config.toml
num_hidden_layers = 12
hidden_size = 320
num_attention_heads = 10
num_key_value_heads = 10
head_dim = 32
intermediate_size = 1280
vocab_size = 3128
hidden_act = "gelu"
norm = "layernorm"
norm_place = "pre"
norm_eps = 1e-06
positions = "learned"
qk_norm = false
attn_scale = 0.177
bias = "none"
tie_word_embeddings = true
parallel_block = false
init = "normal"
init_std_qkv = 0.0296
init_std_o = 0.00604
init_std_up = 0.0296
init_std_down = 0.00302
init_out_by_depth = true
optimizer = "ademamix"
learning_rate = 0.000333
beta1 = 0.9
weight_decay = 0.58
lr_head = 0.00567
max_grad_norm = 0.5
warmup_steps = 214
schedule = "wsd"
decay_fraction = 0.606
decay_shape = "sqrt"
final_lr_fraction = 0.02
batch_tokens = 65536
max_seq_len = 512
doc_mask = true
train_tokens = 444500000
max_steps = 6783
dataset = "wikipedia_en"
MLP neurons of a small language model. Each row is named by its layer, matrix (up: input weights) and neuron, and shows model dimensions 128-223. Each number is 128 + 24 x the weight over its row's rms, rounded and kept within 0 to 255. Numbers have three digits each.
After each neuron's rows, "fires on" lists the tokens most often at its 100 highest values on Wikipedia text that the model never trained on; "fires after" lists the tokens most often just before its 100 highest values on Wikipedia text that the model never trained on. A number after a token or word is its count.

L8.up1172:151128139115123095160131141130131136147109151070143148072157141094189118132093133109106150140137149149148119168103120124104114119139149098132093066097128093109147143092099149156131125089146125120110128125066118163132105134103109132174117121150128135123190139131133118120157150114155129140
fires on: "olog" 17, " football" 12, "4" 12, "an" 9, " Tour" 7, " League" 7
fires after: "i" 18, "199" 11, " comp" 9, "202" 6, "201" 6, " Football" 4

L8.up123:158138146100082082139186120145130132169171082082176163139109155089134151087171128142130146117155146126139144125140153157122111125134125097160119157147140096116123139157123122154137101176118139143121127150139167102135144115132126163159105146111125138111159113069114142075092131101154151124
fires on: " " 37, "ter" 8, "t" 6, "an" 4, "198" 4, "l" 4
fires after: " |" 23, "\n" 10, " K" 7, " S" 6, " al" 4

L7.up864:133109122122121139118140129104142124145172097167141126105098110143163104131122158115119135072141111131090119144129102132118140178147101149159111110134119100133108140139114127121162104149132116127112154140158171102144160165135117107098074136129139113144120135140102095146133137138115152147
fires on: " |" 28, "for" 10, ";" 7, "im" 5, "–" 5
fires after: "0" 26, " (" 10, "2" 8, " and" 5, "us" 4, " |" 4

L6.up1088:153106161147128150131141174146115066166147160140130136090134137119167150110135095120078102116120111150087132213124170107129157085100116115138088113130162120133089148078138101138139106131113151125166103133136121108104136119125146122141109108150127132137092123106100091180166127120170128147
fires on: "ey" 25, "u" 7, "y" 7, "V" 7, "ick" 5
fires after: " K" 26, "k" 16, " D" 12, " k" 7, "K" 6

L6.up903:075149158112109114138140160069105106131123112107144118094142119095126143112109128123150104111134176133124092151093117100113147113107140131111136113157121141143143113205127133139141122162117101131108124148095127100140129160135106156113121146076150171141124112130135137126115107132179128146
fires on: "ig" 31, "at" 12, "ater" 11, "t" 10, "ant" 4
fires after: " Gr" 23, " W" 21, " Br" 8

L6.up511:090198085143160098113113135146112090127157123169166098163154073122054119117120144163140123120137091136143164106155119118110115163171103121140112124109125126116149109121117115151160148109092120102108122150134113124129174152122153122148104104107146091119090164108112085148115152132169096121
fires on: "ess" 14, "on" 11, "ar" 10, "or" 7, "r" 6, "ol" 5
fires after: " acc" 17, " Col" 12, " inc" 10, " Cl" 8, " Dec" 5

L7.up713:131127134101116124122140169091114116106128103142171067067122131127177155156091145114095136162130151137129095170133114150140128173160107122167123113101132120106133159114136056141114131143109145150127134116158108075129135137123114128123103092127196112124105112124118155133110114098136124142
fires on: " " 40, " |" 21, "+" 11
fires after: " |" 30, " (" 6, "8" 5, "and" 5, "4" 5

L6.up779:097129140146080092168146107135107121139147119098117167119093111140147160106157149130137122137128137107112145103114129208125115183142096099146124093126127148124130132135109118111098123130146080073131119106106131125118122150123078093151155092107122084083157147122109128138120131154136102113
fires on: "ak" 20, "e" 16, "l" 14, "eng" 10, "or" 5, "r" 5
fires after: " sp" 16, " pe" 8, " pass" 8, " rep" 7, "art" 6, " pre" 6

L7.up102:162093089130136139137122132160100101122123155121138169123131151165143173131088157160152142134094143115151137138093144080101103157088126117142139120124108126128108141137108102112142131114148109102148136158136141108147137150122146126165120132172151102103109147150169098162120163111140149086
fires on: "0" 15, "8" 10, "4" 10, "c" 9, "r" 6, "il" 6
fires after: "200" 20, "202" 17, "199" 10, "201" 8, "A" 6

L6.up284:181120116161137153161120128103124099150128126115135135144126101116161062116154202149113130121119176141093138119112133123122161147100093087127107151129141160105141192143126136144173117108106149132136140150126141089139105133092139149107108122146129122154131132164186126152110150122093121125
fires on: "m" 14, "ra" 10, "p" 9, "h" 9, "ven" 7, "k" 7
fires after: " O" 25, " I" 22, " A" 19, "A" 9, " N" 8

L8.up124:162126134117148096152111130162107130171117167099140089119099092089116135105172139147083160053130116136101094139082097128129147175122098118086122116140095135125150138184108150175153122120052145150138156162150094115133137101154135142093095120135137103135138121119151125178129148111103100145
fires on: "o" 13, "il" 10, "red" 8, "'" 8, "ers" 6, "it" 5
fires after: " P" 27, " V" 16, " p" 9, " F" 6, " D" 5

L6.up339:113186125083149136118146164169127144150134130153130102169132136112160103117089081123136155145124141118118112143125158135116138118185140160135102129128114164167163095167085143116192111133126119113117134098114156147110136091133123116124170079108153145100115119124119178119128132133129109090
fires on: "t" 18, "th" 10, "ce" 9, "v" 9, "x" 7, "as" 6
fires after: " E" 13, " At" 12, " en" 10, " an" 7, " cont" 7, " con" 6